python train.py --d_model=768 --n_kv_head=6 --activation="swiglu" --norm_eps=1e-05 --attn_scale=0.0884 --bias="none" --tie_embeddings=false --lr_head=0.00707 --schedule="wsd" --doc_mask=false --dataset="wikipedia_en"
MLP neurons of a small language model. Each row is named by its layer, matrix (gate and up: input weights) and neuron, and shows model dimensions 192-319. Each number is 500 + 40 x the weight over its row's rms, rounded and kept within 0 to 999. Numbers have three digits each. A neuron's up and down rows have the sign that makes its largest values positive.
After each neuron's rows, "fires on" lists the tokens most often at its 100 highest values on Wikipedia text that the model never trained on.

L5.gate1121:520452561539456513523489525457506405468495422457461527499490519526502533554499484509545465440495498453525483441498478469529426490503507481462454513515437501504491491500413474525586515538559522477557473475474449507482460428498456536465466495448482473541522479564499492509492462520482480484491543475568465468613542446485455461520575544558511453508530485479422462506508484535405571481495
L5.up1121:454496430484528483482469466486503558490543504427505504512465385498466541454507547534442503474487488407512496547470548461501500475511551532429441540458492564414498496511505444515505551455535439485456558524441566537543500487492515506489514551516474469516494523524509429472455515449514546480423483528478522452502491525564519487516526525477536535555521552490470500501579497495492566553521
fires on: "–", "-", ":"

L5.gate1290:513394492459561483615509473504556484456442544417536422496514504501511489492478510465515516503486485533556529478489519576438523498497474499501550548525486565545502564486452361442482470502511464433468444438523491493525495489449492455521504448454528455445482518506476558508480475547490502482555517476472504491512550485534487486445466556528506506446462460515557524545489465535539532569486
L5.up1290:376496452539521495511588536504553532490490584532547512515480438435532528503539489502458490472552479498510404506510555452494519458513544594550524486581426526467406527521445463424456450503486474410508479496539634535465523550514564505508533480482567511483435511561489513455495496494448446548515519411527470569506558489491525515520544489505479568490526503464499445504515451496500600523424
fires on: " |", " out", " player", " A"

L5.gate2003:390537499580435461488499485509543507505507506549482473564506522453555576483465504465527525505443444495479580520538565465477523497432506471441564456535493524524514490574518445479475553447498506513530483426467491450453509489515511508507464474520561539603519529466517501486537492500486504474534538591403493477532531399526476504467532545515543440521494555516533436516576432565493470509514
L5.up2003:516435461498487460440437511480523476462535522497574548489503481490473476441485444492526455486469497479484561441550471518509522432510523433493498482556522535535520522447503475471498477589489537583588468512504442432569551497499509530541488549529459481468498478507474555534481489523428482532547550486479522510463535467523477482498535551549498490515461533507501517498516485507467385535535
fires on: ".", " of", " \"", " the"

L5.gate201:439500512517503531474468486446487462576475499537434501468481550527559516500454513477487511532445545479500494443505553484547525463521477513558541546529424490485436545470491397535440544417445546508581513505509527451569523495474438538495482481480553460492482538465517489507496485522495498472499460508425497534476483478506467557497501502492516500424480518457549536451477534460499470529556
L5.up201:475488522610453519439451513484509451508474537476467583501428530540488515477466534518512490498523489500557436478429522533579517495518485473497497542590498526520544621435474431571542533513500497508496495576520543453528501489456488513451454491468560501450503516467463474501514515473470527566512474472519519513460510510534453539490481453485502497485489493403541503514488491488461570481588
fires on: ".", " his"

L5.gate1659:464515553499563489511497507522494523512453529480454515505479511531464550512509509493452460430425536502450510484454485498567455526501574543449454554463494489480522526536464468465505487472478473538430554478501491564458526433517498529497569510532500482543573434465431524518499539517456491389468485475479416522487563385525566444523530587548500539511547551517382509581512493489462514547469
L5.up1659:572543397481514554558506548488470434461494588577538530493491463495460542512511493538516494456484476520449436483474552552491533464573537454456494451525491537522515535487483499482493511502519496417525598525536532489491473444534502544490527529523504551533483473522413564495479561507466516497483471498536538494520505537545478530523511561490529462460521522498591493503527551495488430459472
fires on: " and", ",", "ly", " as", "°", ":"

L5.gate824:455498538530450483490542514569538503549518429494505512429508484530495592444545497494472528452556556487485480405526540504509514440430487489393420468474559503516540462498425476517562500542482436464446562491524449529496465457485507518497535550496494503492511506504515454534429484495584469576441495481558489493505550497556430500516523492599503512544548418505471518472454477488499496533496
L5.up824:503440463530472506499479496550479454513459531561524412481516525520486527427478534493489445468467522565469546429537492537419481498489516476463529479517575542511509503423457493461531541538529470492481444418497521548532492471507494499490481495496531521421503496521411517476505512519576492494510530530496516461541399478582477496507444561501417569478533575493487505448506482499463506526530
fires on: "-", " called", " as", "'s", "s"

L5.gate435:438477510454473437510483520463493482581503448590535537444535480502463483451511469529462511568396481438463506548452452504469514571538545499465494515400409549480461497521502404491489559481548504506473490483572591425539480488492521537522454450466485494496503509565536535481489526521499544431482448481481540561501574539501513487435526476543476485494503530468600587483564458506473528516450
L5.up435:482555459554534507494567492545529563461489432490520509581436442516495455555585433508553612455484515564495455538511502561460475505515508462456534440490479482583518527572381459553527449492496411511441457521527546552487577496483579472477464495520478501567432466548505434560546483483530513454527583486529501492594515493482464418420564537552513500510482485519531485467495446451467443499489
fires on: "-", "V", "–", "]"

L5.gate369:495472566528481450533529500416485521549544476524491409449461453478528479504518409520491555463436524480464530545564499496486412458556489585402512499438523517483500436459558475544397548550466510515500534451473446506421498412544517479486477497492525456546518521581543474483538552522537558430503517486420443587485539511546460459592475471496519506496526478541508539458471584460481529485508
L5.up369:475549533546427442507465476442489527504543477483518476469486457511542514475531459495444583479496561489463511560516420454497495450612460618458563513524537503463494414471489588485485478595450452519494521511515459503490534456523528518512542568541502536506501540562524487462506588514496499509463501528514438519512573456552480549516483461535433374532491568551463487416472552493476481433419
fires on: " (", ")", ".", "op"

L5.gate1971:494444583496496518461524530442552473537491498519487550517490552549498553526496512538480396536484551514528541446496484474517521543467458437500473528453512490530472516533520487450458486484495477495440453517535537513493479590480431469495517424528450520505513538610431515535484570533483479505608509527438440541448529500550488482434560527516510490531500542595493520495506495515479563468518
L5.up1971:514473558542477511457523571478477544506543493573476606530493423547462648518539485518457486481527524512476433456449520413480478561490547487534460486532509442522522427455442517494473455471528470549491547543488547482532583531437515495512504535547521468552489552499504544491533528464504534497579465477451505475505479477554536525501513442489571507462488543509559498404555499504508478475447
fires on: "–", " |"

L5.gate1440:502544510497511443494489500430451499429521493488524483471518420548532433483500421464563481531447523473490460574516536414487498474525496474511493537490551434513510475511468458506446543429462496540549511458481500524488547460520564483487484481538454452458480565481497519472499402486451529463472537491489463494447462463565525489512496572480468478485465472500493493566403522492477515549547
L5.up1440:514558553519465505520480447468553498535513550518484486531524558523511548541507472460520450424483521500431465492479455472524459489523513530498526453491562429501474523487453523437575542473503489434525530522533575442481573449489544539478442426532572514480558474522514503498448507492510479538577476489530456470470427525545519479564479562488548438461476625488474460479519514509504575531512
fires on: ")", ".", ":"

L5.gate1283:486510516494475505456546536459474451424527401447450466506535512522466512485523452506561447468537487531503517442462470499472500452486488490475525585485417436430532458470499507566450517468465491506503486485442479468532477490530511593493553470481492467472504495392561507519564498493523536486504520591542511496499486409553526529455490464517463499520483474583503536479498427470401585531502
L5.up1283:539506548501532469472555488511496448390471476510562444500524538558479498574512515604449422479492531384541425481510547472532508568444528509459497489516540451511549476490454481446469493487521433510470589470498564505403574496497521554506540468500497493499447529457564462430494472463482537527626552548519496457495498532506468527538429481542531527509516534480471486497495496442486510472523
fires on: " |"

L5.gate1956:387468581528532476471530454545618443471501433555510480479543492495475476495557525463519506539583505509549520536496546563531527549550477438488536453530494488476486522507483546463435473512626481485551520470535473506479528549484487591540421468599575500449535453455552490491522585524579512531504543495499481465507541427464493475551497540527503567531452496601514509558472569531456462463602
L5.up1956:449514485534501496461418482523578485436491526504454473526546449538450435429506554481469533503520537510509543531489468493515545493543449443525434469498590439435534476501496536493481527480521527498445487426535516442474515530493532481503486495536513496446432487477491500533519558491534479491524566455461464529531495543536459500534499499550410516554495447495545472532400515498541485498526
fires on: "\n", "^{", " ==", "}"

L5.gate939:453499533535475502428555516460562459486449476486544506507437481493498603546518484485495485461533491500470543504493475456400460483511494440455485529514522397480554507513528480546523570426532447539465631423506462433503512472491508472516484544471480471547506518461463440474514586485490545548517507496475482477480577529575479515532503476497495531486505445494578528610437523487546492495517
L5.up939:477479524547456494482455452461461517462480506506563537468523574550555541501415534565447504453518413464457525502553507488428441564553492508475533528467506430542573557480486454530484483526554433515442580464445560492533395501489506466485474495432492488467453477475555416471475494532528511515549463474457484457511503597523437572517481493485489508444556507445581497493459540438555475496523
fires on: ".", " where", ",", " played"

L5.gate684:552467442484553479469474481506503462536508523502482466543501500488535467474429534531559475513440495510472608554549411463457497473438453540496440486506414451515474591508470487516509460493513535507540484508440472467473420521458506516525456525487504537450488466543540524467502463562487486455471484499443541487538483477566475474442486520518584481527506570497460494530421512460458418517431
L5.up684:564500520487536492505555432546510524522502505556506460539518486486471472533553538502462549456455450562542507557510464443429523462515467581531464535487491463517494481465466496526493487561520476499516463546523506461486508515498544519470520500455538448467472450508534501493482469463418464464489513501528539444523480529538500521578494552470429428518502543477485555538511486410441465463478
fires on: " |", "-", ";"

L5.gate817:455537500603524496469534497467472539463462479498505505478563474556508486544512473471524529514514517494564517488555438485505456559538566531437465516526535541536472520540491524532479487458508460518530582511517555537431485480565531521472477417548543462473452498460514408508497491483513534465483543468425515504551532508503492447578481454514430531514523540515492468511480494509458494433600
L5.up817:453573548446522540477510555471481534515504409503504492504461463581537565495495517444495500512544472551540446523462470579531428459475450444429412535515528506498439499506513528483583511525534467442546399539497549542514465492424498529475436508484462477455499537577463437470444548479497587473492466509502476496484466538479499541508509502480508525496490430467465456492479550507480478524540
fires on: " (", "-", " m", " d", "leg", " cm"

L5.gate1921:496489444521493504493468613540432518461533501427547437505538446556441504486446498496478478435512476477509563488492497519480575484495443454520488519520438401505524460448435468491527466531517490389422421473529454560542486515472533540510455514500521491558507561556530477436572536520478469502456509399501494500538457462437488485561473573469525518512440472456465549521440510501494606459608
L5.up1921:531518500468532507493446484418492481486468475479492492459446498506504511504448449508459526494469511435427525543533562468474514499486455545501461467555543572526510464493481481451549545514509535544517559477503451530469444489504484467534481534483523519505466560525456548455545540549501459490447481528445424528550550491472516444483519440529502532503484480549461505484454565491499518502568
fires on: " and", "-", " &", "'", "/"

L5.gate447:454516455569511523507461497512481374532441507515457540502490446520467601518483417554446552544526481562537581459484554480491382451565429501473465531442483409542487539501568472481482510479450503523477551529480489481508449506473465517459520539477480504464494427405486514463467461421482514532590509569537526457548537548453495462479520464506504393560494525549611465513526518396504492550516
L5.up447:431550554557457533454494511461586472474493515497464426549513477531488560445511488456490468503566527474534503570444516448493521503481528537464493513513542443458469497570452530544511514480520450477503426507506521482432530467541537471472493528486508505477575493523538499444516610508490475510503425453511432504502549545455516475560496455487482483526513501469450505540569485484524544482468
fires on: ")", ".", " =", " He", "|", " played"

L5.gate1574:510441539509480474527482572485500480424508422455497468481497506464486508570410508538548375418485530474531437397441516570540504532466530520525543556482453520516554561513501463498508465516523536550517518443441461471409469474445511475514520457481523494586494542431460465579457477522473469443537557511609420512587523467557450403440438500564538485489518475559527488507517481478381588518528
L5.up1574:548526497441488471515500551497463569557509534483522526483453487511504440554454521482503572538480537396524523466540507482449506463558589444534463500525451511516493491542486504512554492526512515518516489571453497592501456473568533446548372468497469536488510499478458540492517519561484515407414469446504531479620520345509544493465498514468458562564513492489478481528553406528476463493529
fires on: "–", "18", " 13", " 11", " 15"

L5.gate1173:579492466514510459508561471467479511493491457499518561517571497465446462448494480504482493512431469441495510546517462504496518489533456516454500474574414453513519542484441496499436583489478444505437532476399441539520481540509453465441486472551546400519486465407435504533545502513507480469419519543498520549562459441478503496493529568463520384558468573557522530595550473536473472486565
L5.up1173:542485485459488448542519469488514489492526536444459489535532462483446515466446559543492557464563545511497535520563486469398450442503532557524517498555514539526471476547507449580508429521427625485407472470477475538526502501576461522491489511467503499486497520537452500590494481499466497445491523438484529535579529464496433507566544487524448532530508478515524523464496518517557512460475
fires on: " |", " /"

L5.gate956:519560563529497424485507464505484448463497535480496504490499520506566483539442527511522496492509437567499605515470448472580564558529496491502463522492470491464449497474527476494437556480545543506528471423491510504539476555497423546481470456483524460464489454549522509513521490515616509470539526479450514567517523477556463523530528515531492467520470587575470562553521518483417490495471
L5.up956:487560516506516454473453558438438498417456534478426597447479493507484413533428571516479492503505493515516577532464500438519546417506527499472463484464496474436467509563495455559456480458429468448451510505447548525519508530480432451585471433539545469483500491435504488484578510490541494473573465508428467532505465478473522505514542544476550576488494539527530472453526532488507423462512
fires on: "\n", "000", "^{", " m", " ft", " million"

L5.gate1341:490520555526518543505525506567512490468426458488479457510541459513581526547526491426426449464505524488543530529476500466510533514491527439466506502474496458441513518400518535508450525500501524538509545465526567576530494577558493552492501512517460441500536542490438506579528464484555495541517509502483482552478500495485500499579562492435482571598531480558519460545441491515514571587533
L5.up1341:472475476586510475467477444477497490460466427388468526454543537535554525511495456419417523500509592435440523584512483523519388531474539550434503511545525422502450562562449495537466551461473500472479488569508574548504531524543505515447522513491479482533529519392451553478603453506500523502561504484504493525551460459466486512556528514507476520503515507520502453448449536516521485498553
fires on: "\n", " the", "^{", " Total", "°"